MLP neurons of a small language model. Each row is named by its layer, matrix (gate and up: input weights) and neuron, and shows model dimensions 80-175. Each number is 500 + 50 x the weight over its row's rms, rounded and kept within 0 to 999. Numbers have three digits each. A neuron's up and down rows have the sign that makes its largest values positive.
After each neuron's rows, "fires on" lists the tokens most often at its 100 highest values on Wikipedia text that the model never trained on.

L4.gate6:522559529502416438500629412492497596563457499537447405476548546570518520524496465431531468511400421500419423564573458416505498418506503512498624447522553448518542465533521500386489474489467541507529528558580516444491466437423498573535541511560483453491556575545471507535549538443538544491
L4.up6:621508442530639400457434503450529495514344491506494554506530586533472445554433471546537506448614418490491520423533491473459511488487411473550493542631532503535544609641423609486493511595470472564500497524405509548488443446433486516493441518566536522447478492516555576548489424532510531529
fires on: "y", "e", "ard", "o", ")", "he"

L3.gate235:581552437521567500501427516491469459593527473479378514445530550500522600556483489524487534524500478498407555503546447490543492475442543553534555461500449557425544522461583495563471502469528531576581543594484462530534602448418481477485542512503515570480611471596532496499540472445419447508
L3.up235:465437544581498452465505576505450560556502444440476602539467528428585521495448599427427554511421493472514589532561523536443526596481541593506550513463522505563352540534479454472441444536511443543550458492538444403470485469497420572542426416537564567485553516443522505495510449484476600440
fires on: "s", "es", "ens"

L4.gate598:474554579486538456378469532547504477499430480473514403500540449493540460501533494543515534420451477404507463596520469494510485506489460467550471444383451526503486491447534499461508525540519479481389450459518479480541560530475510653562495482500516630450540523561474403552540418502514464594
L4.up598:621472580360535507548515480518487540460467516469522438435540545519419493521439471590553537442574506577505535468477426465572536588463482439457494497482493468483554465488499510541570511514555484563497540591565525555531501585504493509526459547570555512546503467417541512485513374472494517501
fires on: " which", " where", ");", "4", ";"

L4.gate183:492527426529520538594412526465456503455443455422454428507592568471596527492480457490492442509511503440469489543533577624429476447519448508476493556449504506493474488595454628496535472480491518563537572506529493432411547514457515545554569486400474481487529573502549540499517440468451496527
L4.up183:494597485384457502480603443483465545505502540446597429496586421414557545509452504488462503455457494462490483599461598455513464583479525504521532505520496529422486539462390519462474542474537537536443432457414521451542539482535482447519572553518452523535467587538532522540448504420460439445
fires on: ":", " by", " at", "2", " in", "orn"

L4.gate453:522458507531536420461540536515482456470493480481546478571443491439413461485425543458508556486483514540570475509536490507505412447512485560409475501579580462511535537457517525505483473480487446508592527423482559561478547483408614527522526484419443562539459492445542495394596523482566640512
L4.up453:484488400459573471503496526499460481437431462382525463451533460593445403484510428591525436480520481493429417486544543505452452431501508525538445490549471496548559444493505473498484498470515464425569540439476462514485437516539522486502611529480425501525543478453524501501599489505594457444
fires on: "h", "at", "ew", "ow", "ose"

L4.gate536:443468552510551440564445503497474535478422503478440479514489505476532469492530498445419588493655460532519419533475439526569474583547485453487559435435447533456430509574507519519517430563559396548570581435536515541516504473541431492524560470513430551525529566555540437536400589544390545512
L4.up536:472563506650486447447478536572550527520470520352464577477547490642511396413442531507550521580496505614538489468480556421550496548495544553471485450511481498472515432490538509491416493536484446470611525536515513396438490448545471428534535475561523430473488473465478429433539486487546506512
fires on: "l", "t", "le", " a", " all", "s"

L3.gate5:512488506528509517556576413547470530547508491537539410556518495478397496559480509463538386537567574500539508555528479472484480460501578498479498427548483465406382522447416490376494508422463478509392522598469533627436546511475514493564567494494623454478486428571540515407474475474451392524
L3.up5:470451402550525526510543444467473510434527568448480432547493543551381431534507462490450480389600476482481568568521399531435427490551573520616498466478575446456521434545576594562445458471506489589460523563472472508555534528523566490479483501343560443548449403482476568547480489436509444493
fires on: "\n", " al"

L4.gate153:424418463414525533535501514507530524493489523526464480431532505411427433552477482538493463390512443540447473467403473492541550424503359498438500541556482525542526555541476530471463496424441431516468544420584544503511518494481461513545545544413482544472430497472481483518522503472555530542
L4.up153:514522500439516482504425580478447486516417388467481518504498597513471416483494469492584505432460509555532528485596546479538449569460470503395560481540500494462526529511453404540414434548494529576578417554467480515516502554522625480563547531503441527583461521492525579526538474606463481500
fires on: "w", "ep", "ow", "ew", " r"

L3.gate532:424517535500522529479565617472483478537467518547588525571509503447538491429525481563539510457489515577491396545595568513449518456473443403489501569467488541585505507460507438451597411404507524517430450516494578524512548438500607470499524380422441473482529545463499499486545451605509439569
L3.up532:466499535497426532591479510532528510519504566471571509509520458537496517508544561518526471478614498592517430502582540451480491584503502442479526504551367537503553495454504458574563399561552481455517464521374460530501557461481542557556462479500476539516494560425461495541482448508459476525
fires on: ",", "ing", "ide", "uring", "e"

L4.gate959:476511483555546484430422483508429547427506466420549427514485546454438520548539476364497542467420523425569487578517607545522520449432472516470504523527489504505526446500482612475553479537444444557526545456556508445544503438427486582575593444530577531529495542375523482512554564428470510498
L4.up959:524542492491468524545466479557608509503548512391579557529451483431578450484392495461479596582409574565513476534463498519571456515524469566498576395503499482502548512483539522501534506518490505457467512470487469502490487533562438529508462537474453529552501414549468411524509532482495516500
fires on: "s", " stud", "act", " as", "um"

L3.gate721:530512511496541503541542567482553458576475462491465421584526513455494570518458498462478430596583430493534496504451445487552458561576420532470470458553502560470497477535441446436518470369466516491461539445541438453580547480486546437461473494395515541533476364468506480486506494446441484514
L3.up721:431459460545402509538525567472470562629439501460530492581394503501506516422496562445556516540478517652578476498557468555537485488465553517452494483529484536495418458588507483472499517420431513482517478567386444512581537522475582442473513445429462545534517390517619536593494461531427473458
fires on: "ig", "an", "ar", "et", "ard", "g"

L4.gate701:609508504530420457549552497426572471491522471378533586540548431535509488536469475462483541640437484510468591529517449589564460517558452489465493511474478376587538478497508444441580448512520402540470485599564530591548471484567494461552556532511563432568394443523454502465420553485503492430
L4.up701:523517428511459566462581460447417533486511481509595444526450479518483532492517522443597509573549420472450426475564501436502457607474528502446526505527589457487428479517551547505501544461480486459525423485474527422450531387464476385553526501512525531533487473505453486486527460538476407558
fires on: " The", "ill", "o", " For", "id", "ew"

L3.gate337:626426464467443491582519518513556613468495450443531512462452478535552467502528593512455500475540487477503476508461578496412538523517540469548441432445489541456483557518551515523458502520483506457480496513406491493544417528517459421612573409537513490499475496559501448544476556468496547453
L3.up337:576464473533541559574507594501518497500488350497462474488612473585519542441617509542455570575496475452466517455423494544482495474484540490501420436586543438513547560576505487448369544583484517486462418634509454466548511409564562403558552566433568470451482564502526427486477556546471567524
fires on: "s", "ies", "ern", "ost", "wn", "ed"

L4.gate601:447509533496458523502612560515588546471528503454461478567536492434512541562518484458507469522432425452552422458482562531521476449498509512485454436502622555499481545571517483525468493562465442578436520513601543488526449582494525525506435546513440448504545620429439513447540548460480574517
L4.up601:508449472490463449471495365452594478411613437486463541459410515582503477487602511393612402443538546456447515486501523535436495472469463539429399553536385571525518423439551633522480507508464474538549439510494544479436523393512582536491526464555508507539570526539526464456603488463526497423
fires on: "\n", " was", " is"

L3.gate105:493478533461466593541454469479515555430464501480597514458552548489512544464496509571474466568438544516451514472460511589473514541503519482496453501520375432467524524440479506424512459464541517451565581459510432526501533520488530540545568455483533450404508529456529522411635523442481560535
L3.up105:383470528464480506486492618504463572448492557454535474530533594565431493433549453589414497539459515408408591594569560476492433486518557454475518485556579454451574494491454536563522475552576475596523568566532596525553468516534522492452410410466463536482500504485544489454455479492511511462
fires on: " |"

L4.gate688:464431537420531477508537516578556490467508501437535507508460602490481499391412588571518419547514419493539560460516572448478571451468563491576541553634555482549487450529464401463474471535447501552519467503392470535536481431498477460532514462385553549440521608493658495577529511512491519549
L4.up688:442464515447459386528449460439446473503486508470456537471524451481525512537493630450489515550575441537517517517528562548453502480444488573559537554515562509496444444492470391475485533535525544533488537498407558503498455531512559408562511550542446576484521497589527540484455474489370527471
fires on: "ate", "ly", "en", "er", "f", " after"

L4.gate570:504512516573551519403401459533550418546480541538437452483582404504495489494500506546522491468460491576453498455511520407445432452456474435499471425512570417426517542453497483425498558561451473468605485446514442552507545532516574537554456503447535435470485558481549458643466533564516416460
L4.up570:515510558555449471460481510591491508488423435500448496523458573391536526528593503548439485401457487561505493574433489490419493538444404455465528481516555505479469519528376480503497529495525443452496525480436628447488507471600524521558494474414580531521536421473497407554504525556471545528
fires on: " with", " |", "ing", "et", "ough", " and"

L3.gate916:470517484449460550552430392492496520449531680544456532528541431555520451524538522495464621531500479496504492519547553423561538498517406451468491501515456495529494588484536530510546514496597477518498501542437511441507601527461490424508507426459489508469551503518485514471554518593606511506
L3.up916:438481489523388462450456423477546504554462509463564515429544469487510438506477484500478545550555488553473442493516471513511469474493465490447468510471461504535450495495517448515596452606618475571470575523465492457479496516504534405492442486464460431478575529433422571517478533555592524498
fires on: "es", "s", ",", "4,", "ing"

L3.gate489:589532552488555428551434530482430528389459492560449544460561594569436489482503496601604452502489452478517491390548427524451536439511639461515499537496416505501577539498548432487487555406402514503541531530420567504525494535407608419474503509488442472477446534572476525501511549532421441483
L3.up489:487538514566503364465634488553498471517522459507533488483503500468469512494476518483540440486544528440448508488481480547502534513549557549438504476503508484448467568534636496488470478475510475502559461571631488582565617498477582435422457481506471497563574526445496448418544544584427481460
fires on: " of", " and", " (", ".", "ost", "ly"

L3.gate309:547519478501477630460518400521536480478410398408467451499371588470522508437479541513448546520508402525518385470464492479482369464487529541431532506512442437506552508488503601464507457473511499561482530508449460560461439436405549502578531463504429499523485465420571451478461345522495487493
L3.up309:482522432479532493484527496497516511472536482403411549445596450477546474478453578519516524544517415531531504408464486528589542590603598518479502501589470487534540452457526427478489510550541508410498386417506556479433555538490488473455612484538539490410521469514449433553472528437523511471
fires on: "ad", "l", "pl", "ol", "ra", "t"

L4.gate569:387491462516519465524496469565587539489472494413498431511547538461426449545500579443496539472509479511517488587497442563504507471586440488462503572487570439503530551491562510509494529523513473490497418490430529570591511462494499526446429485401532493590502508461541529535508525470483506571
L4.up569:456507452557509465525544548574526602568546448514452562494466453433461533413566573476531452496492474485630549529460465521629492490559590456500407449543538547544458507555371534431418562396471513530428537503537508536588564577493482438444439421451473546512455581524519508430550374485504543583
fires on: "ut", "ay", "ar", "y", "an", "ver"

L3.gate378:517456528481471578490486493505474574468491508547600546478488504430508515496463475492419492448479533458503455550500563493501504519465464486471525557534587502666502512486471485516529439530536447550454487459504549482535491584471575537567598546518415581499436546479491587464575528390533475561
L3.up378:494528397457516547427503490449492523461497532499536450483644433559447459476561554495539440470476422526522537488415513541462486600564399601437467551484543562563518488578568503595560444459546541531512433426462487416527500538497530510449499442529437478440486464524545455554598407520531460484
fires on: " (", " of", "\n"

L3.gate735:461522591527550494467434520442522542423437604464509504481459500589500497545488478455534419517562456494512448499547540481532449602556566596533504472497541439492504411437598570419448490496490496493528505516389601470415581419467566546541513516558470419512531481459544464460485564484567497517
L3.up735:437509608526485547485483408471546553533550416519437439517521473523482534516518459498505469560461473363419435513607432629622433404433565619496548566517525467501506548425444561546480464547511511497565456571452510515465484510513556548495513569602463525532526440487478514505528509490492541448
fires on: " dis", "ec", " not", "is", " rec"

L4.gate819:471406428423520492611480440585546431479509452558532397483395485628449442545524497490467475449403504529514488420493609438456469526564503509436520519425528527532545490566436432565588508405477480522414502497541476580468393505520569576529530545531564519478463490465519427509498572405415527440
L4.up819:440525464508429524459457447436478595448396463482499568482503469475375480544478499623535478506484611463524443490474609528557481469366560548507438430495502493419532528556461448499496455509466529517458432558527545437464413551468450537549519502583516482558416565461471457519505494478413527435
fires on: "rom", "}", "ub", " tra", "ra"

L3.gate770:488518447499590519475490499436542440517591392381493493546518529545452565480519479495499451510487434553471494550464444533503520439556494557507543551507460551507480530489504506474496461599527487446488497422502545570485604523468526552540491511528535449546520509479572515408500627480574524362
L3.up770:512524489505516530453613524476533469519537386498509519535515549520432558451533482376559506454491429543554395437579560431441553456553525506490494439476493665414505555515487484487481491489544472419473385487482480529466545450469513527527455464545508490587529544544544448396478551441534440422
fires on: "ver", "t", "ru", "as", "2", "av"

L4.gate284:519562482501582511497439471527510529596504451499581471409578534484543555488473541626514466434541517499483476458439513495484405440536464485493525464577479531565610434542501657493510479618498528571469604388542483463511455497563525526472489541421560510528518551490493459573592473498465587507
L4.up284:503497485476511417420526463438447559480389494524457505537652369466546491442490524604464497503501498606436483467535491572574557567461478471467490430410486496481496554577511587510460454484409474525454601480435470475494493504450529521566426428474515512534583488598476467478520468460471550520
fires on: "m", "em", " s", "ol"

L4.gate461:591480495423409422500472415487530466487467564482469481536540487431554441484478570502540546471443530550518554455530570564473457516529550526564555528548459491522552403468467545448553424473497507568463419519491483501555476551518447572440470537477462585480493470487619448565559532505495482399
L4.up461:399439433501547535481494500424514556455456544463520557570555432420416480512533513554482521561447481457529522470517444492507506585604550462525530420510517414509525527530486400477519435533523511535541522524455481450520446547543526527502413501561509584518521504461424531412486593532428425552
fires on: "im", "ly", " part", "z", "n"

L4.gate999:494502483535519473512525495414510493480450471475611409569490515475537497518546509594450507529514460438513509462441453550481561496509498524395638540622544525577534530570422531474530433557525444547558609406470474569563464376471491434509586529464466517389574556492619516571484533403537545581
L4.up999:473460362579453455448463511554526507499577496486566493506522526502519524586498478513485517513518420421489542447429478463447533424489506485472400481621511529460452444536563595542482532559498437552536530500410531557517495483484510504491617528529489407519576444426511517535444628486579540534
fires on: "d", " of", ":", "e", " |", "z"

L3.gate356:469597503526471528497470501449519440452474519457373506429562471590498516416683459576477548483528526557520458464464511412499503528567530521491542487468483531460416523508560525425585537529505580517495471511502454510570434479500555512457570540491409480516436504470533547439564501500454590462
L3.up356:515467536503441493539556469578592465556542453453496501481552438486611515477530494481478487505393558498390520582480470470526438493487510558416521488486473471512453582459416431438577451492557698446516544522549513500419573472469513417415492529449515413537514514431446492442539494527517533551
fires on: "les", "on", "es", "ment", "al", "s"

L4.gate645:435517535444492485470453494401440521489425392480516514517525495506472547559569540612552510484503465439536558449592463460524516552477531469559594512420487515525528492533565434565366537493576497450506431564404513430524481502483579438405466586397532458515522507470490550466464544506476459522
L4.up645:503478496470539619591615461508463524586501456530453458471467520510546480451369492512489572498564431542510415517477609504569570559492529494564412546472480501551525452510507510579466545471600482435498511550441459502431571546464491439456495534516555438449539539498533568468534477520550508475
fires on: "il", "le", "k", "or", "ol"

L4.gate292:573501502474465564450460450463539436512493518487458534420463473566621454489419535496474473518519413574544481485532465495413483556555491518596547556479546536642470422457504549458533512519504577509452440549509505484587480462418452613511577470481534541440526581477466478543627497500521504491
L4.up292:423507486526501516594502343568527576570487515591513614521408484549544458516495508531470573537525448468460508472473502516469473508618425473549447551546514520563505440434502553561446552520514500515468474578578511536537531579514463461509496598475438539509530467428505488486508497465442528534
fires on: "ed", "ic", "ell", " United", "ish"

L4.gate564:450441504523377569481549554498547549523526476513483572618570419451468518577509441533522508536489509521471447549492446443461561587476477572460549493613404398562383565574593551514427549496523445524470534554476599494472580468545400525444599456508552555440490520457483563588477524471486492582
L4.up564:540525535520514481517539561406502422538499531564438479510443437455483458550526441552488526450448466521511448503458423468476473483459517488490641420428553538586499581470517492534511468444472465508495450534514468569544483522469467562451484458537516553449558547565564566502509527517498482544
fires on: "et", "ion", "le", "ame", "ot", "l"

L3.gate525:584504460525522510426616414442460436495500425492494478471430528530478592484493515488572550484477477486555494530408555523591550468502626429487503519425452494609465521538494605522433569530426524596501496428529515484413459501466423443542543514559508579567473513488545507574495447420573527485
L3.up525:488506469394454588460512495478433492522529494470478522459537523502475493440527541510552553604498448498534461498565439512528507526565483588612491524460527539477577484404537544488452511493436557550524456507526519526362444507505507513530496553496537561573548480436526469495481506419552515575
fires on: "m", "l", "b", "oin", "pl", "K"

L3.gate505:409499531628523508471525490530488480439432479586462481590400414517557483597483512555437418526531454443459597499512527412518481517473458417489402566551505458483418524411539512504359498474517564536527531552383546498510467601518578476463638521530528598508548505558495500444424489449494523516
L3.up505:462584425513491472540576486405533555462450540489560531536533469486559452441509519505461544425424526511536404514490480489482522459520493485440555495501517505475491503345511518484468469514496456442434461513470589410434589491561600516554534445513501461437533561516507486462458497499554518508
fires on: "ong", "ect", "ide", "er", "ers", " of"

L3.gate694:480597537423491539427545516568536475444432576508535528451499517506545429557473460453440503453501467467454497548421549539575368644443508481447557465422571398534495583453552568492466489488575463509503426490543532511525429582483468481425547484458517487513490454533407413575546436443531419491
L3.up694:594561420477491559536628370551559416547463448499486556499500525408486462474518537507438531529516484555560523594559460416524497487422474530486520529530601557463512501514576505577536533493504572508454445573629472453537437548540468476519485437515550585502577426510481502579563474531571546518
fires on: "),", ");", ";", ",", " includ", " and"

L3.gate260:597558497512519550507422490540562588522516563551448452528494445442542520484616522518459487596557550492498496464558546479444417520481488535535538536512436549499485503539556513492440500557578630488608537526463434531497501572495498468493636575543438614422454483466523451475505437455487466459
L3.up260:546486531466489519538488514485587496461503532558541449573520398428522597530497454540518421414468531553524489544443500372491475470523508592490494447404618447498533543458575542569432518419431446540496432446529518558562443542498557583513535501533582561526514535429403461480583524508515452618
fires on: "le", " of", "T", "et", "ount"

L3.gate852:479465512503539454529562450511486457525569449486492498490481444536483483449458516495447515553489592445476585547454583425585590564513497507494476460439483541515442388460469435530384451513528484388499421555480525563441458494547514533527505537507538493596507517522448509482449561480489474423
L3.up852:518510469578530509415439558604453502484521473471505452527444455403478451482479466438456439459573509531539433487522551496470493338396481461532525458509517502389549504502587452409500425533549504454541578490503460579504650501522419531531569505533569478456580462562608510498508552565559367474
fires on: "ish", "ge", "ch", "ier", "ess", "ear"

L3.gate857:510564613472559600607492465472542502505480545507507498558536557442555552475509399494457465471426452503556578547490459470426544408450489431444437486528419520477546544496445445555545521456471396487517464573533580447506468463548533574627483480571510423431454489481441434459498494525576511526
L3.up857:534484489518462512557449471456471480536556579448414534487463565389440481456536504587422476470515436541492526571544512482447499458457486426505489522516455478456528415560572575564511496454549499518578504477449483484445525573518576449499450416409600502550506476473543572480475519494464506447
fires on: "\n", " |"

L4.gate706:551467440532472479462590430492530478508416469387562502395506410499505554531442464441478489539495463491462448404505531571486486583543647492590471458569423470531520529451470489506502492436661511550511569540569490535513484448517545540409479562527527493508506433532488566462509456496533529377
L4.up706:503466564464523463464473452592460482507568445425483429534419551613478517478415433495415525556538472590556532448516504563453492531443487471518617512496382383604439588523507553462520492516356482542488466547475504516527474464447511561485547462467445512537496480581454502444520480487568470445
fires on: "-", "ly", "f", " and", "u"

L3.gate67:518631555429565453531417555470563529471394522462534479575516436482507500451485430484424477474611567586525436493556470493563501521580400425520503590529471496493403522433471472588480495478476519596529538576431509486537561529531470493537525507428502545435527554561524458567574474554487568579
L3.up67:494529530547482469509507523400531473588501514483524601545578434489463409476580496410537470493577571596535441480539610510514516476463470441564578657538530585484428515492480408576573482513491416504537563556511491512481478536392452440477490463454559572466558596607453514539502560529481415539
fires on: " when", " after", "hen", "ly", "ident", ","

L4.gate43:522471542409561470552540515464521539529556499430508496474536508524577467490469562492511542511420603452516558548592578557546512497590436528494501426527474533422496506473504529505415505464525422462554494507448504533430556469568636418545413570531425446472526493484526518521445440480529552436
L4.up43:578444524456512502441548436589464531483520477399455543446457454511447551465448491469550581456437530413410462534577630562509490400528519551519479560513502550402589593513501566528407488499494493503470467512494477521457489472512537434462519493570458553496503512433554482537479531501453525416
fires on: "e", "ec", "on", " rec", "R", "ee"

L3.gate825:483495500461533463541591455561580441346419508551525588580576498503578420563524438511507490555422412478526494400522469563530467573452463470509497511467511448568530502520506458526454556445499489488462520526442463431529461474482574508437486485438532534512472468549543494448539443437516534517
L3.up825:537462466514482417533521501554502431472527524537454549436572526549526474509487475548526488589375506554515434483516452517583499547442563556516555457497503484479535482441498485481505509462503525496517525513453422486611471459461450508561576411507549549582526502482427415433536427550508528482
fires on: " or", ";", "and", " -", " and"

L4.gate828:517595569481471558555401541583465445490523522569520485402531456520509502507496527438402503537481435447550496535473489457637467578607512473462458533423486538500451457545533491523557547497507410514533431517447496585560583508424483526545396495552448512526589522594502459512430460547499409463
L4.up828:471464574416457439511584515566443571484514547498493486533468545493478561495427495537471515385502486504531489479501532575465465591401473451555420518463548459496489552546501521517486506540567465508470470416523465451525549447431481504619512422561533445407536463435374514528499493528596557514
fires on: "om", " where", " th", "ough", "uch", " which"

L4.gate50:478463438533500552441419451412420422514511504414517563551570574520502584517454447538544554512467509464531524554425430425565464510458509480493456484479572593497496461478509433538562473500459476550480596544497452540471567422460414532448522560518510540510446557555516518536525441561423469568
L4.up50:455559506481522502511456526505485485430573506502527558523446511519498509515445495549484536474379456499461521465574484394448496503548534537530528470521508572522472455521476450533568560445430478515506468447570516443467549552489424516469437458437545558435484478552466556590477486545511451396
fires on: "es", "t", "s", "as", "s:"

L4.gate478:507507442505573525421429425557505491522504502497447518591538559433479575505487453405445400453435544524484480429466520502449508492535464416531579555467570495459477530497463500374548477469418478475550541462480531459539506486547475521476539447495522508419577685446496553452424496502482560552
L4.up478:521485526533585534481550428462582475578506518496568503498468509460539554503552501481496574562421497511454542485496426468544556487524466435502563418563503521445509555549617473497487580588557479560476436495437470492492554463491442431489527467484564571504488598476545588521433451532550485521
fires on: " in", "ed", "p"

L4.gate127:492394486511537525463526481508424486538471457605517459509405471508501575516521434483417467493441477442456530464492527515475483515528455499595508449379488606597470549448541534611485377431476452547495447501458475487489597572478521562469487600455485483500437503542571539457508606519455448560
L4.up127:496494411504534546611561459515504556481523406512441513438481437484518600515489480479533473473542445510487446548545481488479525486555436567528478472435426443549388504563480589494490472436497506482597589511374471497523516428476478493437507554439482451533494478519462541544523430425385490566
fires on: "or", "ear", "le", "ague", "st", "ge"

L4.gate874:496538492558526532585565420466576548429430512514506409501474512461438499429426491566566389488486529484533493463480400466487592564536524486568512543587529522559477559514525418449503504498539492389515504492450567468544527493490501484499419443491413537547509523538499472548529564506476502477
L4.up874:436463537539567543466492497408550561512527482539497489561487532471452473504509513499471479540540520445495494506612440531453479583486573507494601569476479452523529397541489456499429493502530555536501431550602538549450572464447506481604504520474522583574524548512459545490470472419551528479
fires on: " of", ".", "el", "ame", "ee"

L4.gate676:504361501555494543558435497496488513533401574545435455466477431476473524565426538485485483460574467482505507505439602570637454546501512433437501411501475492492540552427448539447491440478522489569505580581507417476449488577541408443441553560440494541499474509476426425548488508497483462493
L4.up676:432463493488454589498520493431552487558568442538454470534393515537354464538500576451413483527458478568483510436493450534471552556558515508436494465534422515624492531463478513513540469506490541509503536453522495521544508487434508505490454567513427516602538508571446432490490483500440487517
fires on: "f", "un", "ol", "-"

L3.gate338:536455526491585479400511424527590536399466495474506486470479479547539512417406504543504509558386526446530419510488551519450452534422613552544400514496537455548456512359586498507507463438454486470485480510514542458454473509621593529493534471442552491444498441497399427536460467437488435451
L3.up338:598520515459510497519526542567575433406540415458491576493594510435535478433547463510512473539405439489562455527448474468485474481500453498601518503437549525456534455542432512614607522516429525544450468574507562428552617535578554502511509492512606496460492513453527494516447537533517535530
fires on: "ed", "ree", "s", "ough", "ical", "ing"

L4.gate902:428502568484434545600564554529512429495517522443486566509443507517556509455456510496545484412485470470542563458483508501458470463499494548434517528530455483458562546519534476522451545499589471457412524496561487538577473475377420504550508599497439452465556509532563555552516478499478464470
L4.up902:614421574474548533549388480522476519381520544505486456609516581460434443421480468529471437495485430473482451543435510429515502418534539561505483443542430485476506472454478495527449495513464517447584584469547509542455550472514458485507517601578475493484596437499451470453460569470516581428
fires on: " ass", " cont", "ol", "c", "om", "ust"

L4.gate694:486540543528473527437531549494439486549511458468514533458496573434527484493494485553504420531470441531544505415510432528535561505450480462507495467495313499475559458466511488592597518441551394486537563444508557536523527561509487596498518528560421500542577563543515549561565472530403442552
L4.up694:481515546511570468541563455463533438410410565491471458543574558510479466500525389565511550469450467494505546443509486595573554568462530553376525492496570479506474405450577578499552527489516453526471562502560501454471532514466458426499532474562541553446558435488451443441431464487481429418
fires on: "om", "orn", "ch", "ol", "c", "p"

L3.gate201:458435505490463512475471500502512488468394488433498408541516423474533432513522511440495527464583535493549536479478631471533488458427489510565556489530531476405595586532427515473491504495485553446560501505454414478550475533443415497504543510486488507546469516429516569476426548559516463486
L3.up201:419569461515513474530401448618554623463476605391498443492472561365496366579504556449475549514553510546521488381471571432515446448559513519588528476494511551576530530446476465508517479549480472485498473525554527528547429500452458599473483464385467448478497522582473532530518490481447443555
fires on: "att", "ce", "t", "ist", "r"

L4.gate794:500569529486306520521548567472491485520493451528555514563395439530506574433482409454503552460501467594545487442482611604433501529530563433580504606536409486575517528490489445509503590475541507546475495502478567519464520481466455550461395509505423516459529512543525525604508493485397548494
L4.up794:466609485439440545558506491460489599462527404453548374512492510551563445508473538453478560414491457535465524526465546568487537577533550435526546540409481595513493571572470439436566462532555489455494556437566508463458447571584386570559583432401460512470464451532494546505546552450509427484
fires on: "ile", "f", "p", "ose", "ly"

L4.gate668:529410414452456611517491460495498578588458465571509445554531547512552456522531586434497562470460474469422446568513503544481523509583602550509511530500477446537469450475517482477520420556446408512461502521545599498434468394516442510531474529559494512536492464482573562528482431519527512442
L4.up668:487556562611559428452565569434488561487472561469553445512504512504514471492477473565554582468465518443438441430599498452453448536606509525552464469521574547476499552559547483525493496568482506455439487476473531454449543483472446493520472525453521569487482520438457510491477404480381459486
fires on: " The", "y", "The", " F", "o"

L4.gate787:420598563426447483469593491543524498466455406486535603521590473470463482468493436426537368536483545560486454479472476470439495467593483514479472507507489598393474554490475526368549502510435405445537539491528581489541511443558547529434444427518494522397494520443542514542587557459492492594
L4.up787:586453509479535496421642509563478371529547451487536431524484494501453566514620491460453506501519490455535474512522485561461500488474530471534569539499495510530482474512529461534443514463492505423574580493408425542536519428488421474448529466523498416601549494438496481525473434541450499447
fires on: "en", "ed", "in", "iv", "e"

L4.gate368:580532496421465509508530447568492494531480539473523508440553539517513460545519461476485559469472441555471469541412542503548548481536514566432530480431494500386508510349521547510593437491456519495581462512503575463536517485482474390459492506605545496506553504434490481544483495538525536504
L4.up368:541452455531480508482462495498582523560550460504535547463475551518527466511481542587511647531543547543491467489531508486494424418482521497500525477546515482515443498438464524466550480522479514492536433416564496440479528482437562482425458517501433479503393564522449542427507497491509610492
fires on: "ing", "ound", "st", "s", " of"

L4.gate100:495459439417466446400575484421414499515554580522569491488542454493438484489495515471486600495410415502563524568550461464461445593548492540579599504521469417529549554432501454440507490583499456472561545432389508473502573366441511401565523513447445559384529508604540480567428528528502557468
L4.up100:531475405451506624412563518489508504469482553499485526492521471477536502474537481472503399397528507516504466474559433512431456430483505475439556543523506521532485475485607568506454541469459507553539547533554544560557556458472527456482487486620512513476557578492485539465465600453505582516
fires on: " of", "ward", "old", ",", " |", "ight"